Weights of a small GPT-style language model, trained from scratch on English Wikipedia.
Size: 15 layers, 8 heads of 64.
Architecture: LayerNorm before each block, learned positions, no biases in attention or MLP, tied embeddings.
Training: a variant of Adam for these matrices, 509M tokens, 7761 steps.
MLP neurons of a small language model. Each row is named by its layer, matrix (up: input weights; down: output weights) and neuron, and shows model dimensions 0-169. Each number is 500 + 50 x the weight over its row's rms, rounded and kept within 0 to 999. Numbers have three digits each.
After each neuron's rows is what it responds to, as a language model described it from the Wikipedia text at the highest values.

L10.up988:456593440501548481519571448382516461621504487463452567596479557437539551522545468487542483512570528529547539501541485504488507583498522591461545563490518408457455477497481468509448474527439510566516647542464498451425465426507614448415490414452496474397527492568540431585548559462468497516539497477494467395395522535436403514573508656455547510488443500501426529511445442516506447434464456460532555446506497458539405506478517532457497540453512508544428455549445587392563452527434508480578488581418522527448488598
L10.down988:476504523428546505553509549596526519499506489590537468519501541511457542374555498427577564470484595505541457504497443496511560511552425539567453577519372515527493474414501503520485569479597528460507451499556492538646457510546457455580471483491511523502595525483418607460488443540581597506516491560572439485482540554490440480415383455511528553523518475461512567519507544443501479513564426487597513497501496498516477464514619468493453490522459482459467448497598506513612505564470397512449472473567488522478515457
Description: Function words or verbs right after a name or noun, like "history of", "Rishi in", "Tran began", "Cohen conducted", plus cells in wiki tables.

L5.up1598:464462382507669456494536516611506482572457433449534511559475576545555518623514497500507537560481456472518460476519428510463520481566492507470469433557552504372502548487520518509469511526551511555471593504568488432527503513457556452609443523466541488564500506548546555509417578481536616461493515554457491516492437561484496505446441526454618541411476536541481514429507385463494540461460474504533502499469520496469522447468538485523452510600529485536432421532521496598479515500443546527451469457520539438469460544
L5.down1598:494604509437620496465495499527527502405495485610502482477506484527485498509501522520500522477495558530594585450475590471488573558510499584531598535529501535575502442457470499527471464461454505578623586484473548540469441471484403526520608420529495472538553502489494472454543580520473487493477573431489513509576510449473451573528396461541451473489377475474505524513506551456493510360556499464457499546545481509451519502484457459555478449515480564525522540491474502476504537648545478542488517579507510442580469460
Description: Predictable mid-phrase words in biographies and discography tables, such as continued to, worked as, later role, latter years, and the colon after Formats.

L2.up1304:454464422515477525484467526524510503531497538498458517494562603519499472509453454463505536539521503536498462513479429499462425531509476522528648530552443601495496433540485515523389620497440519470491557438353508540449443473524538477514485508545516466495592491481549482480550506484513524493594573372471477524449423513471490402508493509496543545487463554504486506430495478536455464519460504472491570536551496490470525547476465517511539427509451509417483479469533590555589441421348481489480465467502519389560512563
L2.down1304:582508612547594476526503472496513419438528504495518499480460484455541477460566567518446436484495528495515473516497470548614544550549515530518508523543482419556478515486556470495540521506445504553520470493575438469500511629537459528439436430430540480485450545517437417505435520466554460595435401535444502497540456417509462539484478441430434445555494428470503453672488520533515496417492449448511457500534487530530443551446571461518487508549500470657509550490439373538504553529616492392556470557426444623500454477
Description: Nouns for units of time or counted amounts that follow a number or determiner, such as years, hours, weeks, seats, votes, mostly time durations.

L2.up188:510410463487547554375458591507481552630489508421472519527489481511437515508457444517497394622393412448510539507461477545427507517581517453510531542512517611501541490574405512441479498555445495508554497436455583556485486486572574492513560481402546435505482460396522481504526603555492526391506532528520480561513520527464426456478467630528550527595486582570551481452500582451489425542519580500459523473439507433513510496534486492496586528501479532473474536548514551496567447446529498534494508505452523458491538550
L2.down188:538624526504504502443485446489491449474450477539465475577465488500608364523479447460493592486515500527418508550577481475605537532493480459561504509532502530461673492515610506545512463549456500487405457480550565527519443557464498477477575522460509467484551520453476545445457522502524561492469560532440498562497457533511520481520487390583529500486536504525492636582530514480410524439528465493509506457526380476426493443487452514471428516447452458542511456464405480433421515461523465480527501530518486479501500475
Description: Clause-core function words in encyclopedic prose, mainly auxiliaries and subject pronouns starting a predicate: "have been", "it", "was", "had", "is", "did". It also fires weakly on mid-word fragments of names.

L5.up1384:429506511514582630465527507536401534439552543384578437557456611511556568366451512473515520571455440454560481490492620556498609498473418528532544456511481493533514491531552577509581410555437321498537511379483525446504498546502503585531545485448555593502489576476545372452476535558485429516474505521494513483542484490455505449514449509520539515485560389534515504524482530446519480522532538556504471591521522523471540503470464502457575498473465519480506473579468463547508482456471518514405547569530503597528586519
L5.down1384:467532542462532482482549483569507471481541503476561437519480492566498530483479528496493570495506498459493503462537468514608533516469443421558522600514500429499469476534539515484542535569623520579400550451566540488451576535404540492452565463501493486469484508463525471475611558443538523440453545519460400534543525470521515530479490497498507469530529558585418555438553556472533608516528488331597525382475443535453429494392486494555493468476473468449514507464431631588516477447508537475435525512495549479552627544
Description: Fires on be-forms before a past participle (had been included, it was disposed, was recalled) and on mid-word pieces of names or words, often in tables (O-con, McK-in-ney, Seal-dah).